python train.py --vocab_size=8192 --norm="layernorm" --norm_place="pre" --qk_norm=false --extras=["capped logits"] --beta2=0.98 --lr_head=0.00525 --decay_fraction=0.435 --decay_shape="sqrt" --train_tokens=484500000 --steps=14786
MLP neurons of a small language model. Each row is named by its layer, matrix (up: input weights) and neuron, and shows model dimensions 0-191. Each number is 128 + 32 x the weight over its row's rms, rounded and kept within 0 to 255. Numbers have three digits each.
After each neuron's rows, "fires in" lists the words (lower case) most often at its 100 highest values on Wikipedia text that the model never trained on.

L7.up569:147100145155097151186140113100110124148147072135177179122142154132123104177130063152102107128105117164146100173057121139150110092153130107132176150145136119143164139121146111076096109146146151105118083115092120179142137123110156167116106149109175103148129102108124142152181171193107128101130118073069102208131087045124066113146153194140114127161163132122105138174165171118170118095165165184148120145165113120130123115162120136125144122150129136125088132133129108090179134161116141067127126035084160122127076103110033069138132111128077139137143052095103187166197112116100122107
fires in: "on", "to"

L10.up301:126158071114158147124093169129066125068129112140101171095125144074148080143121125095092136114168086137048100134155117133091131158198127085184151187097146151054138094120101139134081115118148109113121120136192200133141112103147126164113101142116161064100129085142105121121065180080156158132107091067099215122191092096122122125156164117141153062152135164121095127136206153134147090088168105147176124108130115144148200155117156087058121115169100051173154099110153093136131156114186103114141190074130122098126166108117081159135118090089133075114095132158120147151107209125133163126
fires in: "the", "theux"

L9.up938:109106135113115104177127105077085150120075130108183127142168124184154093105131134059095221119188142139169138093111163113142141111108163060144149149100098063126112109186089157114077103076132158105121139150125189188143120133149175129131118117093108176112085199101124083088131166158160109098079107154136133191095182120139137100129088127113099126136156183131115139100135083108146131107186088132116070117115136163155139179132113151118150143136139106115158137163155187099132197098097111144151151127136134171129204125133169146118103094126064147110141098133118155117182101091152116120
fires in: "and", "to", "in", "a"

L7.up560:055152159096111129105136141149107152106119131136151131159122091121126117126134121162072176147108094116122079133089167170188154136183165159092161112144081160157103072127118164151105152149141149091151149086052142129138136121098097098106131109153094138119113099175184156134103144101119105092145157149130126185123212059161171111176167154162110094168177160123149079139091068109182125169169079053107154143131109131141127133084129054070150076130108140141157096201132151136166158137121083139123136094145116109182145105181130150146133113139112179111143097164119139095094138179043071110
fires in: "0", "1", "00"

L3.up601:071111113125069148132160053148137146166128108116134129122115171095129126066159157107135092208139126117184072161187193136177102089129116098151081119109145114084123052162154111156101106121135144093100124080150131160163079118154118128129132181118119152061037089076134160217108110080167139081139160081128114126122141116107132120138132157126106173129115148106128065101118143169149117130190168083092137135135089145147133200142191134052089186110168106103128135075101158147109126136147167070117111130104150161182149149142048136147142078100087131093116077144114215153160187190092128132
fires in: "second", "third", "first", "premier", "final", "finals"

L7.up994:112117097085175134078160083126117166145134181137141065161144164134126104125123148162153113143095121126097125086079160129165084140173110120106186160124130142126091131130160105140107118129141124092105114095066089118133083132070193114124081095133119086126057141124165168120121158114161049138136108129144161206113132143188096150146086173130125085183154178122095186152150099105170079041106087120122131216146097144110114111100106115105157180173145096140129147162107144108150151098074152100085169093135121101117098092106109177123180134158117178173120157076149157116107181107131106111
fires in: "of", "under", "with"

L7.up869:139113171122121127117135166159101075124141108126174088145160128154127118141089110151169129147178141081113136131131203183155119136121135106126164125145072124153080119174146134155071154115126140066110141122049089136100097104119090168123106098132140092141104159087107127100099131106153097092143097171123213143117106111175107172122118164122139118155125201157128121166123134102118107089173172129137080123111068156137093139121091138132097107144126119118189131230135133115127140076085153092121152103157134107081131107146133173144182144118086171183129113117119146098160123101185081126
fires in: "to", "of", "in"

L7.up652:117109105094065107118124118125076151142166174108192132209162104128113107162122174125107118050179121196143166094152136128177138131156124154191111142136183140145157136145065137071127142152129113125176108121041139131160057143099162118120104120117154066138209141119184133138134147155137156112098113149162172148095094126133082087145110138199122126115154150130131103143125104122153143117158059107119076202130099104130102174121132128094118137115130069111153122177101129115131166091177154150077120157140147133091121056112184148119190054165071073150114088092090176106100120110115091149
fires in: "as"

L11.up330:134140069122112120100183099125082165122116195152155173121076106160122082103119124097147122132149207092140133105095109130129080113186164108102123172150122110144122203164096155134122104137142133098079069127142169183179082117136151120139099156147102113173081118122146119164143117136133105146093145168214158161128148171151134123199068101167078131120105157088062149105122097136178170160153105099114088147146140099193118106150073116094134091132119108131145102138132121174154168073148104136190194097114179183102086145027130129129069134159049147144157066108091157102135116114157141121
fires in: "out", "more", "one", "some", "instead", "most"

L11.up428:144111132113065150158120118111110106106140149102107125131180082137130177116121145149101166139190137136114042112131117164095139102166181137145132129119112112125047137121132161094105148156129130062119120089124166097143090130170106118137143119134152072103145175143121155149131115130195124064081110117102187136143131092148119127112090142091142176086117129144115131243136099168099182223160104156145046114187110088090116148129102111120067072160079120121110117138153101084131138110120125156128155162120140157146173073094188110124133125100120130112153095104122159173148119116098121095
fires in: "de", "in", "stops", "to", "except"

L4.up499:087144181117182117166057127042110112101108127153083117114102135120146124176042111129114153071169127094107142147126115106128199097082134141147096128082099121099135171159158104102126108102132139127100138104160148151108166087149132165123110142103113145180188116095178138101105102129121111127141118130171137111095097151163139014117119056125219119144142092175123097132093071101150122090122131103174096143153071150158157179151120151137109072136114118105104139159186153120169142138111166101135114118084121140126099153073102113140154139136185143169120135135100120100240106153109109138
fires in: "group", "family", "school", "country", "area", "city"

L7.up202:120163124138153125168109114119115138102134121108055138188144089108156104088146176123098088081153123134054121115181120121203117118154105106247201194155171081162125118091138099135091099130146115116140149109096176119117136178130141145120130085116110126149182135063139140099103113185131166132137129121093186150136129092128129113149193085160150148177162120168081115108113106099189093147115128074137072154128119120100156110180086102091140114114147132115150111154107076094116164167029124136151151081103136143138139138146122151234194079087120082126157111092134137124119166097111116161
fires in: "9", "90", "99", "94", "93", "98"

L11.up812:109133126129174130205151134099107228130147166108118136155087041100146158083123150118117085155116115182156103118124158109124167126186216109122138136120102099148079135080141116122105124131168120131169112081099135149138101147092140217078115076107172140164141147081153122203132160116100150147140151113172096078113155097124144131200163151178032101193159164153162129126101104095140119173137139070130108124126099093139129108143136097103077158124082155138173133164114112129157151138114152050093126126129145198187130153115042117135139121134116147085140104104091099088114118113135138105
fires in: "0"

L11.up487:155127133106078125126144101147164127140099129154143128130125169096080158105066109108099211118133132078147095138068083121155195085111123132085116138130132100136139135085168124192075080131124114141129153154136144147190080116124127099139143135122065120129078173109184111170140132082047101106046150128110148128141161106142132097078128138136132157113146112114131070078128116203142149159158112057179154140112090115148098165079143119074117130130144146128167091079060116182112113176118165107176171088113138174132112156125127158221096115110077151147067133127112190124101157176082138092
fires in: "united", "second", "spent", "third", "died", "played"

L10.up351:106144060123102174142121105150062140111180162203095122162119144130064152043165133164148151126167070145161150143110148134179134110120137108178146132129168161139111141162156150132157070096113071126167118117142172144093148148152168160141167152144192061115159207149096100137166100104127137126142070098096155154132122085117100128084132067121097109117133155136156115150169116143176100108169074123125114141110152141137124178108072131053136064160148117092124114135164135106134178237122128128143166106127148108068118132097139095125145130160107190156086175120128176130078104096136145133
fires in: "of", "the", "that"

L11.up320:116122175091129037107132073157113146171063136099199128115097164111079104093114130104169107154158145078138159136128102099125136111121107117107094139077161143079116092142103132136068173128151147109146153161175154172175085130179164135105134138144109113121145186161148141111128119108137145158090117110146192129071119083162156106120140173131148146194168143100124048134122109153128178118145110100124090154148101158099097163107118113118129118131123120127146136109095136068111132116085109158109184091106174097154145115102158149150131106069024175153140160134122181120154087171135149082
fires in: "was", "is", "played", "scored", "spent", "took"

L11.up912:086128128175084177165153154133062118146107148127154081106124171136100155173132149097147234119146123089171186116122112170154142094131135162131082124131151093114164159129164112145171119100144065146120093108119165134180124135162158154103179126120129077123125166132142206153124135088097131128124137130175092183124122130143116140194152106079104138100117183118201131147126080115105128130140077096139116130133113129201089145125089127072127080165086117166093112151017102124174167110143126086141087182149124115115095156091121174147079066167100152125142112110116068154093164169156148129
fires in: "north", "south", "east"

L3.up955:096181142125117131096153091061141135179112130115151116178171089102134133040123102116114099137142129156176089106180188127140182155166148149161097111095137124102081103142156149084104124054132121102112117167083102079138101104163108127129086091142109157209134137102101149115113097151203136136184155134066120102138175112133108091091165177117119134132169128137120088151132153126097133133067113107143100136142088107082173161089188120106120179152203114087074178118187141188132122163136175129140100114092113099216121173131143024127200106133073118111106098106109183133127128145059107168
fires in: "career", "professional", "medal", "junior", "baseball"

L11.up459:185155100120111118129137169078127140039102154135138124098145177183140123110147147141155141093105145039138108128135120120161068089153153100185194174117204072129140129166087099118146092150106119113138136104074101172113128147165166145165157163134156106178123145124097151179133139122083173077101106121069155193095126124133143148086084162085145124092193161109098111172107116109115080115150102134076114136151100135121109126188071096122120076160117078143156134136104124110129140107103088173159118050158108157144118099094109070126092126100103172106158164093077199133168138150145147117
fires in: "to", "had", "on", "in", "have", "has"

L10.up598:089087113126108180169141161127124126099129151139198148119109071072109153167113149147114125136175136101121095104154066162106106113135172148122096130121108096143171139088104139109126112125140081108120123079085166244131088124143120107119104150130155137169138176093103103094131118156144123108093121141170209140150090129117056094125160096167122129080177173148086093120117069169133139147155120089103074140153078132197118077098147154106155113140104112113132085148104111117134170079186106134162166070124173172143127142049138169128122134133125162133100124094120129125098147158158152173
fires in: "that", "because", "all", "each", "some", "this"

L11.up946:159083122103132071191155167108072208091141163147098128167095107132124107055142136161096136107131150097108136097080106167131064116182170067147084145098099090114150105130108138156135123107105075178134145071148141167082111104130088191157099138057142110174120076138171111159165083105161143090141140099102091164071215135107101115131154121188208130113200116142180135121108123124127130148138132127121112136111149137157157118187107088127140097102153105153126099110124160092168186158122193098108152122203136126169187169163135114130183101164089112108124126126112137035126110127125156102
fires in: "the", "also", "was", "were", "and", "s"

L10.up787:100107145166037146162165157101134128048092123184140131098103164110130150109123108161164141122101095113155140147153133173118130059186144128181098109131182107138177147150159094094143063144143044169156126090115127191082111152184161128128105136104076114130131149129097177112088141131101103107115125138177150133162126125133087130141119074150119151144141147168085138130173140082147051105131118090126101207203130161136138102116086097099167044126111129139115115089086172138128146152096103119171083122093134205146129220107112146138156053084094160141100127092127147119190135130162169177
fires in: "south", "north", "world", "eastern", "east"

L3.up304:164090174142072123048132061150137133124136096119160150106109074178136114072149188132160166091133124121117139097153107144152116077168091133230156159164157124135192105092136079125122157091131119121121112072100119116187119176073178189123137151134122122115186165113098143129147210132077125130132071119145120123128068109119118161161158150140181123126140135207158114133113123141201143084138132175089158148127133146152092152171073081146139144138114104131134084131098080147119142147145112123137146143139159113125165203144135065173104135142114117137101131080075123152105092084160143166
fires in: "named", "name", "called", "dr", "king", "st"

L11.up862:110053099096159081178094169100062092162149169143133148123106153061125144125129124150038116144143148117092101111079144154173163105167190164120161099133095085122164197115149125107120090100136083126163057163145198165125114126207184094134129078071123134137153155137125121118170105118138150100086136177160169147126128137131112125161140099157136165151125094142131078119115121092151102117145129112120052102135121144142089151120090088094141077144079077133185094139083138127139157119139128113103178075151144136118128082067142097127119126137073198188131123116131164092145157135146228116
fires in: "some", "i", "more"

L10.up476:121099118170079180121119171132142120115123185178128142146102131073134145075157148068121171097135114102121193115136104139142112058172141118166185146133114087108184130085127163117065113107133076176143162170144171198080124131154178176126160216144148082123162097120170108178142115129100110066103134170105143122084110130127143163106131052138146144129129141119150087110126160192167114129175133131113106093110121123165094162079065122046115063135100121100146102143123128132137133134100132098119139085141136116108175153111089033118150174071165109125140145094114138142086121166112152122
fires in: "the", "a"

L3.up422:058076192123064117105158052142086138148106078102188151134117145171142124051135177112149145120174127130097112099122114104087139089132069122138064180175230130118173083109129149152040176087128131172126151161107150122243106143180155112126163164152165178118164166118193154112076113095112118117118088110200092109118118114141191112153125148135166143113118133112153116143117169150102120126117026108121126078136152152140093202165114126137144101115105121101154159167099091120146131116140119146157123149097131060098170167129116148147098145130153124123131084115103100092141136112139175138
fires in: "as", "named", "called", "now", "met", "played"

L11.up952:099136145136094088129203126135115115133131068110154122146223105197151102194128141123118093136130123120061151176036138141191107121145153088168185185083128102095139141145171095109114116049126068085105112150115082122072129132125148150109125120147180107110124160100142117178086140101084157179082104153151160162132115124114136113126149115133112081118180175164108124158191109119134124110115152174149117179142132151161145130114094122104156165143112118070143148146149206155206135135124218128070152098071160142099164105132116113085126134111071139151126129090131169124164166104152114083
fires in: "to", "by", "for", "after", "from", "upon"

L9.up103:088131127103070134188154120143125087153166131182111090165151150148129111164152132134208124159114119126146132124137163188179070113142092080145152224101095148093102164053119119136116121114134119161083103170129109164128077148148120142115071152111153088197117100146190177166093134075111108112164158151163171135127165141173136111134108130118140115102225198163107126210112163131133106151179126160136117132118055211098142125111091147112118114127067127077137124165097132133108152119130158099121153114108170109110053128096102143145130108133089145158127146112132125107128130130117119136
fires in: "to", "of", "age"

L11.up412:113099053157089089156072186107153091105105178129151158141089076147113122127194125148113085091103128136101098100170131126160186135138162149120083129118151153110156098083128142059122148136147175158153109127093156152184126121139207123105140149154083140094086194131196129124126076094118142092096081081125188127178135138165121083199132126173127151106128140163122125127173053161092130143122094102173147166148112124097164133153106121129107068055127174120142117198136153090111176146162189123117129092121160165158139122060094139161176141114075112125140108110128125103134160122099106126
fires in: "as", "also", "easy", "sales"

L11.up847:139099091142097185116194084124107092126137056119109124218179137108103067112130174127093089109144112133112122172128138166163100147150156076102069170074184100146173136146068124156121081101121048106122125173077152145079130129103139124133140180099164124095147205113151119158148148120171134066101075141066164168118150096121110100195176163142132137150147109156144121148132108210145128187151153112178143132115152150148091143154153115110144035116141125119117147166127115161187159216139147115155112118132130121130132135102108061137096123131097138170184131152086154107112131110071185156
fires in: "and", "the"

L4.up240:130119112128132104124152123161157131125156145162148138142196147159144101094102108143083079144157128109109171077145094132150194078118143077161145124185137159088109088160141138124083149125117152161126098167149147254133128168160191102133138087106071135125147172169189140162148137093103132078135053149177190131107114105103139127168103117139155103143165188064101113141123148155111128069158050127123111175133097206166112110062121151134128132100086127121184091153129111120119150074126127128109155144131143130101157146143127157136176107121100119118109131095103167152179125109124077122
fires in: "took", "make", "making", "made", "gave", "makes"

L7.up847:057096117154104128113156178150132095091148131119186094136126140144122126114122139126113125132082120113152149199069082152180125116184111096202156196138106150126134160163095143145059145117138131106129125130094068142185061120139157133126082115116144076110117217120173132129074176122181070085089070144189165095143121108142109158095073116144121125126130164125158119169146140116132076118112079141124062148128131183163140126117091169114135114143138082132193094155127164150169132140090168113142187096063113163098092211106089136115163153097108121166132099096117138140124168071125123133
fires in: "by", "to", "from", "since"

L7.up794:152073130125161112115137136132109126173120134150195126141116178102125118138083135109092133128151113129083140145166107070128062080163143110195059113156155134091092110110122082147132162151134128155164153117127159135161129153082142180118076139153109133096095119165236125116115137202163142101124105061130136201093144102158138060164100137151144062117162208119122123166099111073160174098192119112142146213141109159101118153110139115115132155119174169104116160141156147125103139089127116140141145136124141165154181106163143120143158122149112175142168071110093181129128079090056074148
fires in: "is", "was", "be", "made", "making", "became"

L7.up145:154150107097132124104110066107100143181136092189139153158155158182120123091155103116080056181142139130166163116129062171139149094199106220135134147151076108128092122187137173107099117114127151065091117096077147120108130168140149102143130096114173143126164181141119138084145163095115185111111100063157161212115111145138134104157153087119153146193124113163114116195128094164132165109134078142163120154143107141158117203108116123075065133166123090100128130175149067077145178141112108140098160120130132115132152110131167114126087113094121133077107129117108220195145140112106140133
fires in: "of", "on", "out", "up"

L7.up824:100111146145127095172154115125112113126114134116195127135124139135135122144098064120126162070119117116128083075093084132105143083152134125121104133169116145137149153155104183109116128132122183116099136128144182184131103101100116162138178130132150152096105108194190125100127134125073091136189167103187101166127135091179136113171128117152121088140187180148165090149122116195138159139154097107140095149143064140178063157127120070095048094088116120141159124179169100146178158046158161127117092144129162157148138151098137116123101070146106127115111113182090116166071124142153088092
fires in: "of", "were", "more", "people", "million", "a"

L7.up149:123152120138112142123086146113093132144099094195185145124148116117151125076132170111200147143177150054074143166124044150136136058108178119147146125091117134088131124187196110127136115085127128119152125111080144104096136110132154117131162148124172128129112161084177152140155124142116121077147045110168139133169093131094085149147137166123144166122172183141146110207177108129138139044128134067159106165129132192172117130138089129138150160124124133151128110169077125138139151113118159055112131122166170121089116160030092099125103100125155142132144113126087131140152087174111150195
fires in: "of", "during", "or"

L7.up805:090141124107101124099131142124107137085135124167140121182160150080121103139085138121181160140138136093131145104101149153146150152137124020151110139089118126148164152196161145125154072091127121089080114132120126182139037063186163211127127126120178137127120135120121130109110135172179123076115083146101137155157150064153116138119133144115121105182111123161143103130143143140159144135110182063116133102113093137128121122108067128089139097177124135096147076119178155080152157112111151135190144132103147121082119180063125087134079152158146108159115115120110154173120183133118128199
fires in: "of", "that", "in", "to"

L7.up940:121095126170098121171136086123140166108142118130098166219117145145106106084126174117093146077154107099154149099144145082183081085124114077092105139117199063166130131157114130183085151120127127117118129124100186122123109052089161105130113179138144048139149118122122113182139107141102144096141152122107119101109146057139146115126117171115086122100206152161107121120159127153122175151137118113137104164132122124172139156111125113098102105118157098087100168111140132147109151126162153102127208139115132079115123092170177081122185133098061147077105070116085167142130125123120155088
fires in: "as", "a", "for", "on"

L7.up528:090107159100122195148097150073105133104109197086131096159138113123126106097185101130138136125082127108086127124152075116095130149171098089157097133074124107115134133173164151136097107107134171130093121098154138113093087105075183134123075092118154165115130184135144146123087152105125091101160081082081106114117123086118099062171146145138156128210162135149110150172095022095221116073095140151120140185171096145100122142153120135116120101130132076142136139149197144089128180091089137062153141075078128117151133134090165094144185120168145166110163060108125181132117152144090090172
fires in: "of", "father", "to", "brother"

L2.up517:059143118139161169104141174078078115084146119145106104112109101142131121078127187123176167107147117136111092148162163141083111101138116197208138130090086098105129141136156116148164133031132050131101146108156123123099110154156047149113143090120147101149138119153100146117152149180067114163200104124112105145181157123126089136133118077141113068144167109148168163136156113094113098132121088106129084159127122105115139119140067102148130163169101062120100129099160119142132177121141081076181101157129065127186089110087140093158229117151174114187138176132114132162143098157153149127
fires in: "country", "family", "gymnastics", "state", "class", "clade"

L9.up182:082155123134090123132132124140097122140185123154125135099184197176102105128092100154172094087164118139148081165110099158137109128128170111129115123132088151072151141169123105098151111061144121117143123139108136193125101093137106162109128131090153126171125123103124155115102121155151123142115070181136186114108179087169104105099178133173111096161147166087140112128220161154162147100109099106113116136138063131255129130079073108123166133099139074139165114160141168122143151120099179087135172140127164176148100111103105105112115156157108113178147091132132160094172101119109144109
fires in: "in", "during", "to"

L9.up628:156156129132085095124171145151086137145138148141178131158138184215122119161153136134124112084108117132140136139047105073131146081137078110099134183113151172143135083182111091162049134101145140095151118099118088190115099160144180100115123103109141118086123170101164121123181134115107119172099109116115191169069120107114115138100117147085131106144143181082103094128123132100105111117159087125105100164116132148120101176155129060111134092184143119125209137124142186088133140127111099142151134038138175098095123091138118117160145147094068178164156116162106162076127187084146152116
fires in: "with", "on", "like", "leeds"

L9.up335:086083158105090138147143129150087126161117109153126187154156147165160113153109170102151098121124152084112159140117077141139160172115174107133122203136078073165145099139150126119129167184129189101174100097148131103112074092092164178127117140130113125087145130111093126128158159149166098064137111137159113152198133157141048126180109117135095106109185133180139121115143125093127108115148133105106090121130085117129109093118113165104148164098135123123170099143194097193168140147161193083191155157131123182127137114099095084125132124154088111158109186079121134168124125087069110143
fires in: "at", "by", "on", "in", "as"

L10.up647:179173081112146132118158109048134156182140091111093171166150134091089125083097107096065102119138062091119156105134101124052125123114122134156157103184159088131137112184145118068117076137122115139152144152133137152055113161155123091155150113135147079131099155088137131159138202116092109117141128144120097180180126092144151089163125039145164116176129175164107106186132160184154136163152138149093184129180126112145105148146112105054133091075137115108144154137165082175132152108157125142139127163149124141114139190167134161120144096133165104136125103128128163159103137175093080161
fires in: "the", "england", "of"

L7.up620:077145082160131117115170145134104095154058162119199117158123132086120124146108140105132120098120108168159092113094140148175084140131129154159082114147112122058118139123128155121120150111122162104112152097110106153033143136147171207121136091159119144126087113152148173114090153173096102116189077108087149123138101095154110107198176127143089096140153161084157132160143094140137124107119102133134152168139124144089112164074092135138136193101121086152105060160156144135138132164159114147101121113134125146227155176142160096120117142141147145239115118088171149139127088152119083157
fires in: "be", "is", "are", "in", "of"

L7.up294:206116157136126084128099119127126135135112121104173174116145118138124141113134135093172154116143142133040095129067099110125111065157122079140050134157172155145109170137078112187114149074131125104201155182147194132118091081132134109140105125136124119121114225146125151132113149154140077080166127077158123151129097096118123113135074171134197112164176206155062075124146126165146134096148115099181073148124111136135128134151100162128122116127091110138113138114114182137104151114142193128090133097144172130151184157097071045124135072069113110150149050101080187117058107177124167085
fires in: "was", "during", "being", "following", "a", "of"

L11.up300:077109132176100136206181127119105074125108149146144125114121118144139142135119134121097220111117093142100136148104095120139132130197135106185087087117132103134144182114095089152169071128152083149179142105147187091126121167167156138099131094112093094107130147145126200133151195137137142154163142143143144125111123128126122120178076041106117089141105209134134116105143128177106101079155125137100114167174136116170125122159097051088056085127063066133143088151158130155126165167092102096158107160150125150089116144150079128164145033113076133118107128113123119133163160130115166131
fires in: "south", "north", "new", "san", "west"

L9.up896:095142063118072097094162106079104132147133137141104129151144088123109116135153143117074142127153103094204134136098105133161118112103165167147101132067156102104171113198132117163138122092127137072108105158108133157063099152150196123135172135129177080077105151078163139125140131097119158114082114186113146161065114127155107142161144096165103140148149200153171122117113122166170159128149189135145147187147115113180086166144083080096131080135105075121161161113166129094104151133145063157161123154093155098160095130126164125152119177161104150108165146099150139114127143115130128147
fires in: "of", "for", "to", "in", "out"

L4.up60:083113100120112138098144130127150127145154135153204117136162101137117107157111195130130119081054109170129047121086090145147110103164092149190076096128132154075180131121116110053132121146132133128195131132081138118133125187080136113129107135130058103085135096139175147140153108155147150117101043184173167167136116118139146137184162176115158166132146157153126098115113087126163164149199151033129160158133121194167117137102102112127094166124122132115166091144187139157139132132126156141094147143124152176128239116153094161133160140132115115124110118174075143147116135113084060149
fires in: "as", "easy"

L10.up629:164141099154075111156133142130151181080140137112106166100077124155138116097103159162130152162175121118125116104189115104131175151109121126146156188144191125114155116088113103125079156123135156108150114099100137116109101145084118182130181165114152131175160143128149155164105108145110141116125093091115164100092163112139179143102193135149132141128177120181107085155144048182133112139099096113115136122178090144132084181160171107077104097128125076127109137111104056140164144103116137160105119075137168204197161091124106086137183139089146113154119134131141166186145156146114130110
fires in: "the", "up", "a"

L9.up824:109169131144130121134143086147178100069094180107140154126132157145152128124123085150126178141171153162098102131143063131109143070195174144128199134171155131150054066142090047112066160087138106102099146113115078171156124120083079128122085194142158153129098122120147100176111153127085120093029152065129130169127104130159154090155123164132149134082195119151115106222152115142134164106135128128112126136126088149145166143105107139092143113153145092075074114126178139165167110105079185132141165121117132159128088083085079130121133130134201163137135124148064189127160194111134112142
fires in: "to", "not", "for", "him"

L10.up896:154092115176114110122103165134123136111137222147179105197229092104128068151114130122098144101122123190153149128081129105191115164124100121198100103181174148168112146134131151106128133166147106096120176168072095111174065104081181149092086153109109132093131142153191169137110145161103133091081140172163108194086171161117115131170125105151142106104142096157107100130117103088118120206174081151129121169108126146127163159088070079119114123130081119176156102191136073129109109112134156137099129138175100077088146105162103107152155107135079066124063063114110123122147107124065137140
fires in: "as", "disc"

L11.up707:142074089171151103143114138092115088109130168204114101186163163105111098059136145092125140082069123141188079083066125063145150157191134112139101117162131087122158158134170131100135140162137114153126172206121165151129060175143155177141129073115121152158122086133146121194103072125096144087061106136148099120133115101144107140145155120145127062134161154088124147176147144153117163126150096164114144127121121084146148208174080091139143105144108117096194117164207107114167141097133142102168138112139154094130142142160140099154145079160078150201105055153136100107107111116095128095
fires in: "are", "were", "most", "as", "more"

L7.up934:117147066146107073245115179118094097114162044173159138137107123112135108153165124147156161087176139150160146067163090155136094067174119114117102175192183119084176145068083125056102105146134116149190139158115156181104126131161139140121143169103102117124164111053176130109145115089109163106102121078135164166104151112121095123108160131169128133106128100207159141135197087169130065116175094118154129194127114155148113201089182090087158112110107080173079097122145139120168151086123154142132149110153190137190156120109154191142149106132117111147065125125125134115124116118114152098
fires in: "the"

L4.up243:082134130140150116130085111099076149065157101163177123157149139183126107132098148103158124045134130103174119084082166144116092101161109098103151129158119096132110133153137106085135100141145040156143139136144071189138090145088097226113111169098200084161158081068158123088145109200191102136115132087052197161113155127128131083106140137153095126105112159104116089134166156110118103087152145103104108118142112122149146192150151081122127135149184108143126153109155152089131151080101130118157129127171162162140160121081042138127143148115157118141137121100089099097104104132108166134
fires in: "in", "on", "during", "american", "professional", "it"

L4.up306:085162149113087170156113169125108091130078133212164142140123183103123111110144139133084121164134149156131120136190130125150173152144110193151088145132126104091127140167175077160107112125149065130117151161091146148207142134181189102119105133087108125133111163111153149099088111100097156090150140178171124146191101121115095078121156076181108123120109158087139135106176117082090074167139141133169016117153085105127148117194162100115133087131140119090168088100118126126179135108091103086104115116050123149152126200118088174125126057092110112125155091149129106106186133122135134148
fires in: "west", "east", "eastern", "central", "atlantic", "pacific"

L3.up984:116119116163159142111135117035132136117138096148132213163111088148135119078170107128119093150132126150136130116108115138160217153163131112173093111142182139119109134165171149081106137145127134100131081139149150199101129150107170136127119141129087151130080137165113129115145148124157130117094075070036143162181149093128055137138134147088154089154128118105116150132117183160195179138125081158067092055134131182034110175101094032132117189115115138109137134115109084134121169132127226119133149143139126152154126167124168076121114120060106129094104176113089141172166136095157156113
fires in: "including", "such", "like"

L9.up497:121097121117120175183121138141132174088140167117205168147141095183118123106102121120138113153094145114167157144091044107115133080174144071147170143105120021144180168167143127184108124136131191083204097125077188120088128098173110136142152147163105121111156133082138138109121138086044063068150124082169131144128162111097127091199105124144150056153112159161101162111199151151185140131136179105179095172172129160146132145147128127127121086082085097114159107116158102140113131131093167094152134120078140173165128141134131095119179104102116141139111122112115160176139102055098134140
fires in: "the", "of", "in", "on", "a"

L7.up573:172115102155195102095088180162122083098117148122133102154148172159126107115075148111113127055122127082120100172156121137080097141137170115103103087153205115083124141157120146109077112113136138108116155087110100135140139131107208151119142121143102138082115149136136115136119166175095091092113137137051124152126127086191143104135134156071183111138132172115133034099120147103139156119208096196159101135123099125140088143116130103118146123150159095175145177205083145089113159194158117122089144120156136120157198060176191093121113116066114195148117121103160140136158127105123097141
fires in: "are", "were", "is", "did", "was", "will"